Part of a small language model's weights: 20 layers.
MLP neurons of a small language model. Each row is named by its layer, matrix (gate and up: input weights) and neuron, and shows model dimensions 0-95. Each number is 128 + 24 x the weight over its row's rms, rounded and kept within 0 to 255. Numbers have three digits each. A neuron's up and down rows have the sign that makes its largest values positive.
Before each neuron's rows, "fires on" lists the tokens most often at its 100 highest values on Wikipedia text that the model never trained on.

fires on: ":", "ing", "ists", "ate", "ating"
L10.gate207:131117155164159140161074086171108117113081129145113118105120138154159164074131156111140135146137124120182153154117150118129117090133129150116139088118115166154149098158154119119152136153090108128130103131119101090092134104138121111147140142125152135144104128122146118121147138108113108120
L10.up207:151150153160155160132096097117135135114108117144133135140089125173150139117096110111152126193115131156148142111139123102148156122152112121175121148127101099124124135150156123114125123106142105131081114116136123112102162125095145138082161106096119114134145146095100171137149159153163090096

fires on: " and", " |\n", " so", "."
L13.gate509:106136118113112149110097145134113104142137140134114145186157143123112104125113124125151122129096122108135134132155101091106071121116119056141115092089114148136122125119113146127143149126138116114079130106113140130136145120151164142094140125089131135137120127150096164118141117101092147139
L13.up509:102065129156134090152168107112155094144129103092098152134075137158166125125138098120141146140116120121127077218104162126144166120112152165136101146100131165157109121132120136134134142113107108132152114152126099148103095107112138119139091093111148119103086140151139139156138090123178113097

fires on: "J", " j", " Y", "ki", "oda"
L3.gate19:176112109127089127075130093095115159154124128169071081164112147159148140120099151124149138112125077103139125154136079117173110158108145133103098121146167150143121140125156112144092119136146155135107131117129164173135129111107162142110118120126118115155095086127118164139129109117177084120
L3.up19:167131100123121154115140100119115124117189153149099123189137171133145097103103163089172080113090125139136140141110121150125107146099170116142120089114126113177143134113111157091168101096111139142091121125127126148112110110114140147090124086119158124103167107129129140130165118099162097141

fires on: " Be", " in", " of", " Me", ":", " on"
L14.gate79:124169144142152125153125151127189153113134102135147112146130161092152099090104145111127103117141145087130114112115175109124167146149094106098117129140144166157102158133156145151094088096082174138091110147145114150096160133112097116132113158122133155154113122107157139101138164147123108104
L14.up79:181119132131145142128144102164141145141110150151138122119114169135113158121119127072093112130106129170151134116102138119154136107102150126096128122136123110133131084118141149151145156136119143148135147145109114134104128122147150124114186171157125150137128118076131106138119093129129103141

fires on: " K", "K"
L13.gate330:177103143135134142090123103132123090127120105136109142148154127135092109070119146162129170130125139159137148134091114132132142162131132147131142144116088157130116131096111105114154166129116130130107117173120152098151117119154132053138136134097128131166114171107096139133100102125124116106
L13.up330:148120145116114145129135100148110104148150116138127096111115138156092155136118118172088120161147120135126166141139171109133142146085119097149171144138098137110147137112102127134125169125114125114115103171111140111128164073153166118158141127163149141142134142110139135138166157115129160080

fires on: "ed", " known", " named", " used", "it", "ated"
L12.gate341:134158096125116170134148135112110142146084083158144078135108096125113154133124105122088107112116171148117147111155153114130082157146097101150134157111117114172133122096114170173127141102137126154100112173141133117115151153139168108082141146161124127117093111168113156137148094172147109133
L12.up341:108141113114109125109116120139114107107125126143157173119123126142083119138125132130150116158111136142117147118163131154117095115124131119092148120169119132158106160150123102086095130115129100177101156127149166126097145140170123115154122161089150155124107115119115133142160122142100083126

fires on: "al", "y", "at", "ath", "int"
L9.gate191:146169100160149096091148119081144151121140107125150114149131145136147141150128150140111136178100149145089099099100093130099116158158137142081139148153103159130164138096124149153148113138109158114126138120141110125118153109129140130088146155129163124115155119158143164111131161134143132139
L9.up191:129142108129122097131099145156163115121129107136084154149134144124139138115139158172081101119093119178121153177084152105169126125150097168079101127170120090128133142105130130144130088127130113112113140123113094160145112105136102098152123076134141133099137130088107107135113114075169130158

fires on: "an", "own", "ive", "orn"
L4.gate164:161108150127150160115107130107119133077125102203130100115133161132114122132089131117135123143141107128157140108140112143144114120121091125142116086140112104116162150087112157163115127105134098127110127126163106105138118098146137092159133103104151154118103139121100120147179168118103121135
L4.up164:123135099146175128114107156101131096133154112111113119124131115077114133131114114125130078100087105129141136144137125112142106141168126091159122100139149139145146166096165120102148130121075135161103161123136098103154117166105169128119117146112109122116145143095105132182112137160110120160

fires on: "\n\n", ".", ".\n\n", " ===\n\n", " ==\n\n", "==\n\n"
L3.gate198:140127163175127149126170147207132111119130133165174127163164143132163164144139168093123122113112149138151132137087118149110133118133101136128148118129120145122128138136140120133145149152120143142113157134080137144105116153128145092149137107167107131117132131134103118115158101142123130122
L3.up198:077111159108150125133168118142176096112158150155152142191182096108120143149136159070138146146130135104120088128096094120142122101106135144149141116130146143143086130157116135147142107111152150147153146138119153133090141146139136139168126128140132159130105162157160082121142102145145132134

fires on: " as", "ing", "ed", " \"", "let"
L7.gate207:141153094157126147116154121085116176124158129062104101139105155167104121106140121106135161110109073130111156158122141136142113119133123105071139123135170122129140098133138139125092123133111138107112127142154142109120113129122144130138104132123114111097096118121130130154166140137170148124
L7.up207:143144131100135123107152122141119125087094092137114131130127125106140166153121139122085121128098103099126162159114102083101127112068162084128115141117115124125143131115151152136130103130159073130122127113157157154130143131114131108125130095148111104149181101089076121188125121144167085126

fires on: "z", "w", "h", "s", "g", "p"
L5.gate220:137124120110123144109122128138129162063107139110124146106116094131173150126136154127150134121105143130124090136059157099110107109144118117164155085114164152122163107122110090113157154160135190123097156133182120101092115150176139140098109119148106090168131159107126167138153100183105145124
L5.up220:133095119134082128141145115111083131147093117155147152170100159138071118082086152131084121109108103114142092121114081135116118121148096105130119172150128098129149125141091128154101151107103157109135112116134133126092117150146130149105116126118129135109110130124072141106173098133156088137

fires on: " p", "-p", "ep", " club", "-P"
L4.gate21:098157177161134151148162120162133130157120169169130129139103132148161115153146150171082136114116128110127128167115113167147113130109122142175168105128135119123126178089168128089152146181163145141119132148126144118183169125079158159118109093158152164122087126123140144088152076101123130152
L4.up21:169088069110129116125083140087097113107141099092111111119151118130098115100144101097159131141135146155126105125114098112139124134105139119110110129146087135127149103146084117156130131105136109097122108123174085152081091159177101092134130124126101110165162137101088101173080168127119157114

fires on: " K", " k", "K", " Turk", "\n\n"
L3.gate12:159122138167107117107125128122118139128138145183116110141093098098124111100111161162112148120075168135100168139118182104146118174124114116144096111111089132142132149153123084124092133145135121096138141150137087139096109183160122092111115098068146177147114144112125144135129122118124149144
L3.up12:133086127136078126104143128134114115163097137177159100095124103127135063099144109131116104103118154144109155176143132136134136159111147126123103175164104154102119120142160090135136098125102123093133107153152142109125158146134139116121094130100149170129121123159144146167147158146088152124

fires on: "un", ".", "l", "ion", "ition", "ag"
L8.gate520:137138095119139135153092128108116104135184102169112128137137132169154141135111121127098165157100164121114108084151120121151164123158107178140132147171176164139137153114122116108103102123114117100152122094113143148119127109147085102147146128108125139108152093114172137145112113095133145172
L8.up520:111108137133115138107105151107194164113143115165190098148122153096129144119154095157159152160123128143135132137160157140140103129109105159128133168198103120108156100111110131111148094086132114109155166150145103157159125134131137096106114100123158154080171134071118121127124149131120138124

fires on: " de", "orn", " La", "ot", " la", "to"
L3.gate331:104095112172099184151115079090156115155114140105091148131149130139117118142131145118100118161110150125102092149132138177120139174106119126153100136128130121139126169131113086167116119138149097150106121107112122136123183108130140164086118137121161127101108153156122136154100215117151135127
L3.up331:110122127159139144118103115072162127170120108108126113077125119183112145120112147148115121140130168106115177162136158119145139148135151151153147060109130125180144099169117090110149121108120138108099109124127089141146139114170120156175182147129135140128129166111120166140134149159114115103

fires on: " P", " F", " H", " K"
L15.gate362:105128105137129154090165129069170135152062104158146133102126149153111143110135096138118113147100115119119122117117118113144117120116185109134085104131122114120142124125123116092125161164156111088141127144164126144087187090133164154160133133120166158164105161107149112152147136154139142140
L15.up362:109157150127162114152139111131186145149084111146133120129135135119103140119111113134140114116133138109111139130097062109138155129126137131122144131118168092119124114175115098104141158140140107104135131186140097140118110163153136145107180106141148149166130146087180089183165143109102112196

fires on: "id", "i", "ience", "ust", "ism", "ject"
L5.gate415:192123130146090173158141150140112127133113143160094143134138130146141132083087136161125127157145136160110124157147150140141113148144144148110117092162121087093115128126106126125131107162168129124118194125114169131116111115101179145144134116108138124111145127177150114114128116121112122164
L5.up415:150147174185115160162114148172127132183155170137140152153128151149130102133113126148122083143113130138111122136146126110159084144153141084100138103131121147120141143093068131138109122149140146128124142104104133093147116116100144093125125087130136108106144081144134115056126091111117136139

fires on: "at", "m", "tern", "in", "u", "a"
L8.gate397:149145127133113126168130139138106168121119152166153100088136152148145091139167134105140098137128169111090145116144146118139113126164126178167116132134154150130082114134124147127138131117099140105087117136166113139107136106120120128137125114089128147096190137142133177185142103071159161117
L8.up397:153122139151108118109161140121089116135176099152181104105100160133106108132160115169134125145145169124104136100143162097081162091142131126103118113151118109107130098161152156143080142151150133135123149114075131118076106112113111088102131120085149160092144099144126117141094132116150157119

fires on: " Le", "ph", ").", " le", "ch", "ist"
L3.gate400:132131127128113113095140145150148120074144123099151148130123130117128060186108127116089139122119158168161101111113137126102157127139142080074142173115099140095139121147122126097138107145128126147107135127123126100120102121140177142079146132096116131147139164167130098145100121100117122135
L3.up400:137126114131146084106137128142120126090143180087121179151105122124141082158100137116123160156109118135148137112104135111100113121123134104132132147139121145116080137162152118141113069127117145115155148117130125119132123116099106143093078149134154108155128147140143131118135125114134110160

fires on: " Pr", " pr", " =\n\n", "pr", "\n\n"
L4.gate40:114126147112106090131166141158143171116114142122143157154155114122119147170155135123127143122100150132100087114116091146129072138142152172125173125099124105126131095077154117140117153105122172103141135152170099122173143127125097107154126124170098139114134155116080129109141127121102127146
L4.up40:168166142131103163104093133103147106135119093148134121180112133137116126095141160107089137122113088120161121161164146145120135143112150138151174150121105130111103129147151154113153124110154115090061127130111121157122112149102097120140144117150101174140143111150146116159138131178082099088

fires on: "p", "h", "th", "pt"
L8.gate67:106128159098121098132135139105128118091085173151111114174113132099151156127142163131139145126127088130145129162125140149128134123130116134116133127142138124170154162142121133131111135142114105131123175133157124125091143076140108099138129125155128123107138094125155120150113099158133107085
L8.up67:151139132075171132105128127125134121160110076132097132147121120110124083105111129101167120131118152172098117143125103076147110174130088138158102138121099075151175112160130130139128140119118136128139153113112134147115117159124155108146154104138150116157114161151145098142170113097088122105

fires on: " and", ":", "ing", " most", "″N", " made"
L12.gate30:139180162189122107129117122135181151117096111131154142136100115161123179119115142096160097163122128118180107131125153111134095140128134117112120127133148141139114125129158144129135142112147139140125137105152141102134141128142133136153099155150145102122214146138140164128168136108106108121
L12.up30:124157116132138128115133120119158130139142100107090136113114129166127152153136101123135128128147115141138145126090154092134120140118148119119162153103116110096140118134110132117189142112183125141090132131143120109172167150155132170090142108137135115081174156115184077131148176131134090119

fires on: "am", "ach", " comb", "ant", " def", "ok"
L7.gate414:089111128140130112143125188105093116088122106121093123131099114097128118166137116109111144135089093131166151090156103149151139149154114124088092097124137094120135101121149123116143185118116127135099147151132084120109159105076125167118167108094092123159154086090116135121175138160123149136
L7.up414:134085143133087097130161092108133107099142099127114142096106105107158142134155124127144107107101156134119142127126112106137110161104107110149144119120153095107104140092136160092113156148106126130137105100145152116093089130149105116135096096108163129108110109087108118157107103188125142176

fires on: ",", "al", " |\n", " exper", " and", ".\n"
L13.gate336:111122128116132106079133151104137169133147158122119133177152087119114152148095115109142149128124113085128094137129139149074111126136124153128099084119112117138129064123147119096155124115172133136129120131106139111090088179141141179138130131106104157125118139110096125092070091139128154155
L13.up336:080129106133139081110126102129125177182151119134126152164129131113134161125127096124117145140098182119087089107119152154147148142091114147179104123145124145129084102172134114119136123111121149180141078130141117123122114134152123134147141120126117109143108106144107134096137095167169160169

fires on: " from", "|---|---|---|---|---|---|\n", "|---|---|---|\n", " Authority", "|---|---|---|---|---|\n", "|---|---|---|---|\n"
L2.gate191:169114115146120097127145130105138145126096143114150125128157123100119135080103139121112136107068112152089123118128131139133103133128123103130083143119115138145108126119130117165074121154128130130081108137116123134122112159117125110082138140145111139129149108157113172096147086104123119141
L2.up191:124099093138144154131104122130085126196147183095122124141119138095111169122153164100161144128125138123131143088161111145082139115137134139180148095136110139100155166113104131139142122086160108084119120103136144090117142078155118129099105162136183088113119148130129101158175133123123129124

fires on: "ld", "ed", "ated", "aught", "ate", "sk"
L2.gate313:122098117165125126147175125088124161144131116124095147106102115130131101134153113118136159084152166139152112142136165113136119151082114125127141132135156142156108130109101142102096122108149098144124154148102142086150115130147147110147100109121171117119168151145148167177107086124109085089
L2.up313:099137128083130143138170128115141130118093116109105114135116091152095083152129117137179118123102106131121154075168099134127081093121140091078116159140142131121158159076131132129109132139121127156123139141138143128099139139090109149150119147124140095137104108125085111157146099128113090125

fires on: "===\n\n", " =\n\n", "===\n", "\n", " ===\n\n", "==\n\n"
L4.gate85:145144133167141094099118104145122154117141117168142125173136164123102169106121162131106110114173136159128148128121138128150125151137123130135175124157133150119138117161164100157132095143121180092139111115151127148082111076135127123094159148123131141134121160136079072122124101150143141103
L4.up85:073142136100108140103127086134173129157079133163129102173114080108124155123137129106102167093137117125104157126112098151146087125128121132154129113129142162137133121125090143145101116087112157120056139102123150133138103182099174126114165150119162147139142143157129145146140102109091098121

fires on: "5", "1", ",", "4", "0", "6"
L13.gate318:118170136140072173088094093111133128137137149123136098132125121127107141116142143134184089130159106141133133136131111102125135110108120135132163121124123116104130153143178118135110051092120112148135114132120121131114168110155096124118158108110140141154128101089113132116137116129102149137
L13.up318:168190141124099103108133066137114106176139104081134135118155097109117127130145105128122145114131082139101105149135117096108118172149124103110117117104107149154141127107105208162063153126105150096152097127087121109137121127174106125130140088127179152141161126117140125145138131125120149113

fires on: " American", " German", " French", " English", "American", " Paul"
L2.gate221:116119151119107092121154169129122081134117114106114118112130115085147125141122126135120118160145076166129143133137144106115136119131117124170130105118117143136150135085140082126099085158152132147133111137125122136125111124110145112157097163119116103068118160118176136120123094146111121113
L2.up221:140113124122090125133156114100132113117100106162095126129139148108171121147129131124118110161122068158141130110147146145128141133151141127139095119111116118141124164054119139145134119147197110130120127152124131103120111109078148129140110162125098101073127133137172157159140087132109123114

fires on: "1", "2", "-", "9"
L16.gate342:123122134162108145164168096146093123167132145139123118122139156134098108098133145125117133129164178090087155103133086160151097091112168126137078094138149148135112143119201128163099141118175134136107123134112077136109102128101158141134148101102113155122148123149120164101117092127138096150
L16.up342:126159157130170160146120111171114113114132136136115164125111123083121139105098089184113118124140139117127123145122135157104103112149155119080130115134100109152114158133194138126143118163134132181121119147156139178082113113150147150137122091121148110147152109141095125132115111118082098120

fires on: "ard", "all", "ish", "str", " hit", " such"
L7.gate285:149150105141144090153109146129130130131151116137151099119142150073137102140114107140150140122152132176093148114168143168125169119110141117082139143116132170140123139094161074136104191141084103137120117101066091146114119153103101115168117145106122158127153159125133146094167104195145106130
L7.up285:088130097176125116139150136097088139131114135122124112119156124127129125144125110135110126125105134116102115112143142174117087133139131115131119136104112203098115077124142142128143152111106119159081175143142109135164105106140106136147118155142094095139171140126099156163142108154097113067

fires on: "at", "R", "ar", "om", "it", "D"
L9.gate438:119129134115155112143098203110122154161126106136139106068169116134120169133108083099167135138146110184131101144094109090131154112152138128129094107135126151161147152093089142138135154096120139125138146118127129083088105132127125147138143086126136135168188163150135141129138134143132122122
L9.up438:126106145113109132149167137139141139115121118110166113122140112118126127101152128134122129147134125170165119146119157125186134124136145104173135180155162120129163150107152154136133112098127154086110098094133087152134106119118170146118118089129153122141154127151174152095168124151165099127

fires on: " p", "ip", "p", "op", "-p"
L14.gate86:132135109134143181165160115114132084130092162161180139142108126164094129107100126128122110138103125102112125173110118104138110107138149082153125136169153137132128170117168118118121177153146127122129103143142104162152138118100090116107141098138140120101128167112092129096121117123134135167
L14.up86:143080094156110160155104141093133127136144157135123087118123140120134170120118137115098110128159130123107114098127120191127131137141150149141152176106121107131140152092133129093123126131144107145092123128157127147147114147114093114155145157123160080108123159121111150112118137105111160141

fires on: " in", " a", "y", " of", " on"
L10.gate404:156091137131142127109147110103182131107154085133107116137141091099126144087103115112139144106149141093152112099158154107156126079128100115133123130133133135146154108099127116109136132070112143138138152149135109138120107126113117093115145130117085158087126161126164104113150086151131157092
L10.up404:150086127150114157129146128148158095121076114141153111125179125117154145161106105128110150131106105130160142106157099124139083086155126132118120106100107130180138116078139147176144118148142084083148137121119115151125128125111136151092119156098100149151127143094149145140142074160107116103

fires on: "om", "in", "an", "m", "at", "ay"
L14.gate148:132108178105118149107116095148147099150080132140155136117112118142149185117115161139130130132146133110126131125109113135108115082128088150125124144165115173106110152063111132117142121113100138123143144098160150134080121114084130129169107063142086168129138132112140161138147090157105113108
L14.up148:133099117112095100141109150127154104099189108153132119130093081116135135086145144156132117112110090136120140130125098140157148131128078122104084104081179147141167150107110172156125112086072156113116119106161099152171111153106141128139113130123156161098147142176108092090170135115111128126

fires on: " first", " a", " go", " went", " an"
L4.gate524:123144166127160095156130130137151122135173128120115191120114166139102136096113164147156117100087107150119139136134137113113132153144139128141126104117089069137132089100193092113142137121096152081139163172112118085097107135142147140143112152159089160111119111121125128114142119156091105108
L4.up524:196138154157126120157148130140163118135126141142091147144111153161125104138076136121170083113157127136131108113142140110119113139119120101118082119129131114126175120116137123157126156107102127168119110126148129138096122136151110166136104128118142190149114087133060138192090152111095121135

fires on: ".\n\n", " |\n\n", "\n\n", ").\n\n"
L10.gate550:076174150159113155098137119122136139116124137141124127130094131099119155161111153121132151159124120116136143101135128118094142148118177119107148100170137152124131197091119103095143126151174160131145117145100115129117186108136141119157133092123134137111128133139153144108162104119117163155
L10.up550:108111175147142180097135135146147129136101141121149126175116122146114129122125126108093134169130122097153089090124150150117144123144159130132113125152144092146140170136172124107159155151164151120140115098093147139124156121135136131154173121116126144096138145162186075102133129148131147152

fires on: ",", " and"
L13.gate121:119092077130116154126130114117088144155112165127120097113122118125127088141151105131104145158138117096160106097099217111127155115078129073101086103126178120110115140098086149132103115138150155105131118125146102109138092161138134168126125157109167118137133105128112124109103080165123135114
L13.up121:108152092089138091110096090097097146151110092160123134126133129147132105117161156118141105186108118090150124123128155137139172123105137129164078104139150167135108096145149201143123116106148135150113134146129109134111099103153114135128093087157126088123107108129123123122128153144140161112

fires on: "-", " Ed", ".", " –"
L3.gate517:117119109122114139129141093103157111088153098109137117143135153119069118104094090114091116126102124080095146133149116116120137180138103067066100152117135156139135120142103127102111117140097147123121157130158126101121081098122112136130143102140104101119142128103107122148066091193158138118
L3.up517:110089094129141157118152110146153139109163115115105138174124108140126134116097112101162147092104150142067128165146127100058111127126110112114102133126128109152151102174114117143129122130134136102107154116120117109123108164139121180120143087120117088142154137133129125111123088138169135117

fires on: "ar", "u", "am", " water", "ant"
L9.gate138:118103163101155113134109117092097180132147166114124142158097116099154130134138150160114162119107160137108119132118127112111123143169124127135131100121129134128131118184121137122127138136122115100082138085154117095097150126106101105156125137103190107140131149111097110134128165125108134083
L9.up138:142140127133140081125162109118094119127132154131125178106082170083160127114169143157095147116104128082130127144104099093102129117110094095113164140139135094102141149114084123133104115144092116131141107126147172139124114113097116088150134129156158174137168163096097087146152103134103141124

fires on: "in", "ai", "h", "ter", "en", "ri"
L8.gate367:123147102141157161110158130108141138130119169163147123068150110151097158125099179112129127153094090144124172114124145131102096121104129112101119135143138072111158110123101139134120161126172154149101112095145131120103179095119116163083165132164116150123158141163087102140088164166142155107
L8.up367:111135111143114121157108074099104079137124135116101134123125139103098157138138115099099149165099146146139136148135094120100122142116147154087145121119125115171161135130173132112138111150133136117144125099150096173152135152164144126095066142174129102121122117133131092130104113114161152137

fires on: ".", "ath", "E"
L10.gate11:167106102108137137123179120117085129175156105136117107117128128146117129111154158166118141154098162128087125133124160127151120083165172172129113138159114167116142155120112146102123131126110094124127113160107136116108151119134069126144125101103118101123123133096121088128127142080129146112
L10.up11:139158132110206123119127117124151122109125118147136127112097132123196107149139118137134133169156130121148113111114133138138158113150132146102114141138149072157167151100109128152095133108127123099102144127114129126138109115146131100121132139144137129102156132115137118157154112109176163127

fires on: "an", "am", "in", "as"
L10.gate409:143112113088066125124132117095144124120114131132140124109152146083147122132138157101152136102121089128153124177132134104105127069131086150082150159128108105124167113107130122097124108138105132095108131130135159156114156112128108141096150109097119138130095142089132146148095124072066151141
L10.up409:133093170144130118150136150123115140149094103132158072105123142111125180139121132139096132164148109167105085120149110160109089150200111111162165123147083134106128091132129155129116125129155162138150172098105132127131136170072134120115123157106113109113153104138110096117127131124128106128

fires on: " al", " Al", "es", "e", " Des"
L13.gate82:124159102111123098169123112141101078111148126143146094146112136126088103106090089148110136139121150113164092133144155103130079132184147127144105105149167102137181146131103131105172141109164135124134151138087116196164118133166131118129157140103153135133101118132133159130133127127149096069
L13.up82:106121155131125116168082127169135129085159098097145097148137086135134123117120089113128091105140147140159127139097138138130143110148137104123086141139090121117125128094131112153094123125171178146128126152103074121097182145131153162121129115105112159153131140099133117110100130201162107145

fires on: "ly", " just", "'t", " never", " \""
L8.gate430:097141162175119116145140118129159123104114128161079119078091122160110169111131124116150116160099163158132116152143134161184113145114140161131121113177098127126138117052107148158140165137164125122167105146141150108161143118146174149121106106136152124147117108193125140140120108126115164134
L8.up430:092139145100128162145091117153163094112138113096155101154124128103146141120098094150077115181104153117093128085132115125122147143137076122138142137121128097122150129096123073164112089112115118120108137172145126133128157160107132096148113139120097134120147108088132109110155104128114048186

fires on: " K", "C", " k", " G", " L", " P"
L15.gate310:129133137111086124086099101096140132108107135182160113131116138117117071089105149162089119120120102132109156167116087099158089117116121175145121164138122055091127128152140113116137139145108133118089144103117120136145163121153115152122110105123128149164110134121165097147159139094139098130
L15.up310:120097162111120114114198121146127101120116122093178144112098129130131096093132143104170127131137125138170174130143101147117159135165136150119114141148128131118128149123131119154146170170136090150155124151124115118123143114121128154113165155150128124154140136117201116149089105133135113142

fires on: " l", " s", " m", "m"
L15.gate514:132168121105142097100133078091121117128130157140118153126094102114106127159150114119125110123138135159141072093107154145150116141105114128139137079141159117088142098100122121126141132134180131122109111108112121082174101093100113141145100135129119142094141139139131077153214142148134129125
L15.up514:132121124141141147151129159085107125108148168130121102137101132104152174152081139067093094138164100137137174125144120143165127135170090142138107139133130114148111135091168174168165151135169114160090144119145136142091089103082134140100140104128096127116132154121092101124095159127098164103

fires on: "ac", "ft", "ath", "c", "vel", "\n"
L5.gate106:134103099141205144126148137104134121153171133111065125091137126083110142124101107110120105128081153107154114152158115120141162117117126128104122129120147099126138103108130111137141137093127131122079141170093079125114123121113075128095149107137132109141106125111154130119137110092097144149
L5.up106:101134113136158143139171124109119117130135094108078113125090138133158098147107152109105102130129149112143129106095120155124156107176144126105097145124180139177121144124143143117149141167088136145108095130094131100125117114100106125154122142143146138143108175113119156161131118142177134120

fires on: "==\n\n", " ==\n\n", "===\n\n", " ===\n\n"
L3.gate238:107134145096158115130147113127142136106136083146125112146130107088141126115137147093126160134102122103144156113100142146090170096144125170143150100097127135125165158148187115130138104129110153125141117158126153157109145129126131141138093097159155157121091107088098128094188092109131128142
L3.up238:072149153169100145148121106153158119134143146130142150132120105094180114126141137176114145098140116134124075142129106123121085123123152137160146121130119134130138134158137098141155160145106170128142161142075126136118121096087162134160072078095127105115142128118113137105129078079132158136

fires on: " by", "ess", " fav", " of", "ic"
L9.gate340:141105131174114108093201113109171124151096107093108128127090165096139100142136116126151094146161084101154096137148117153151148125133114135092146112152127161151092082142176102113134144114123152159122111149089101132129118120098119146115122125157122187113112115119112110088111085124121122141
L9.up340:149132138164101121144076132146120115108102132146137103153156111133126153145120068130118086147125105112161156099114161122103117081153129110087140135119161144124089120096109097112163146074157180119151130124131141148106146147114090136136130116130087177074168142108125147134139131126108186175

fires on: " fl", " of", " a", "1", " Fl", " an"
L14.gate175:136151141108066107096100127155157165138139178140082160092152132129129130098113081111102115129084143114105144102131096092132132132149152102154138082101088132144119110128160115095125104124169152152110109122110123137164100155143133143168146115107117160104147091132113118110129115132122146067
L14.up175:151157127104137110154112162102142110117131133154178168136190092172113077097094138142136113121169134123094128104143114105128108108152119141105143095106089134118154136188066125137144145100126104119135089126167110140128071153172165130142161126150171159132180084178102140100131170135111121127

fires on: "in", "−", " min", "u", " Lu", "an"
L13.gate311:184150128105132116129141115112126131127120090108159091149143132082076133142147141096125141155129150156092113109145099109108126119116093144108130123111098164152106108091065153094121143134121135103135157095150056115109189114129099121108145104123148089110161156180106153137117105089123162142
L13.up311:134092162134105139145144090135090112105102148118095158090083196124139167136127128082124126123122132141135120125135132102081130111131148113116110139098106126151142088142121100109094163181129146141150156108105127129114169141105114103139125167103109114128151171137093125081102168130102122092

fires on: " of", " and", "at", "conom", " in", " Stud"
L13.gate418:144097154162127134132133124152142162130104105141124142149078124112124167102130151138145096140154153149133119119111138170118118099143153142156095126112141137134080103149154166125135157094158145102129093126081111128147087130127086126119118133132117125074145173152144138151108147073154151131
L13.up418:133126115131125134140123156136121205133053079157152129118141175156145139127134094132115118146152136092105122122157137107079108152167082131127092133091151111175118118117110100162135123129145154098098108133116093141112168104104131150110106152127137105130123146128134156157121105114109108125

fires on: " and", "ly", " or", " not", "ic"
L9.gate355:121120146126148097145165141141158127116094138138172104104143140110151122132135134125133131148100160109168133131123107096138111171140072108140155116115153142125120139103175081147154113104132112144157091128145141134137118097082083112131088092139094149119144153098153149141130114139103143129
L9.up355:113129124124133176094132113135152156135082195179122120110141094139106131139105118129145150130164135114138121167124119137126191151162116094152161090123155154147148160135143153120155112154136103140122094114142103185109107120144119106136101121176139092167160114117180110095168112102108095122

fires on: "0", "2", "z", "as", "os", "sh"
L16.gate542:148108171133118136126140128139135148167141133143099082123140082133110140132155129156117102146150089118124108104165170161117144143097114156128140113129130123107126158133091146140135109127121104172133109097113094086098136155144121121099137166105141104176137155085122179143116119124134112138
L16.up542:133131170151123126152091111098148165129108206103100143146153166143148111126112109112129104111132140146188112156166065120114110124105157132126128152130109184168141125160141128136107090146160118142117156095105138126102144139124114106155136112138123148133110106168151102143120116137127099103

fires on: "p", "s", "y", "-l", "ut", "el"
L5.gate524:132122057126115112155147097110098121110134113121116125111128085121141116094132130119142105136108076144137138140135120151140166130161133084108123096180128136151150139123134142154166167150130169141182136160144133116105070146137154119145157087106127118162133089099121094123152131178105157109
L5.up524:122116086130122118185163157143147115129139115104119154121163135146148102107110120145056138122108108140108101095126095157137112114108121080125121095159193111143141175072118106161129153119122098148133167114134119152118149133132117133117144166109103129132106132116121106132151128128142114114

fires on: ".\n\n", "\n\n"
L9.gate256:126171136106125156155094131157131137151148074086158140105141138146132124081106138108102134120117132166101142156142077108130125157127117142095132135148142153108123133131183115130146129110157175146136111114143095135119128132132184137101186121152113131154141129171090143130124100128099120140
L9.up256:110126148089096135092132129160143098090123145111137108114121151161095135103108132086118118110131104153135108125162110158158119124100147129104167144149118168120136123102142132152156146132135151138174129139123118130124135143149108127112158127153103157125113105159174086133122126137099105121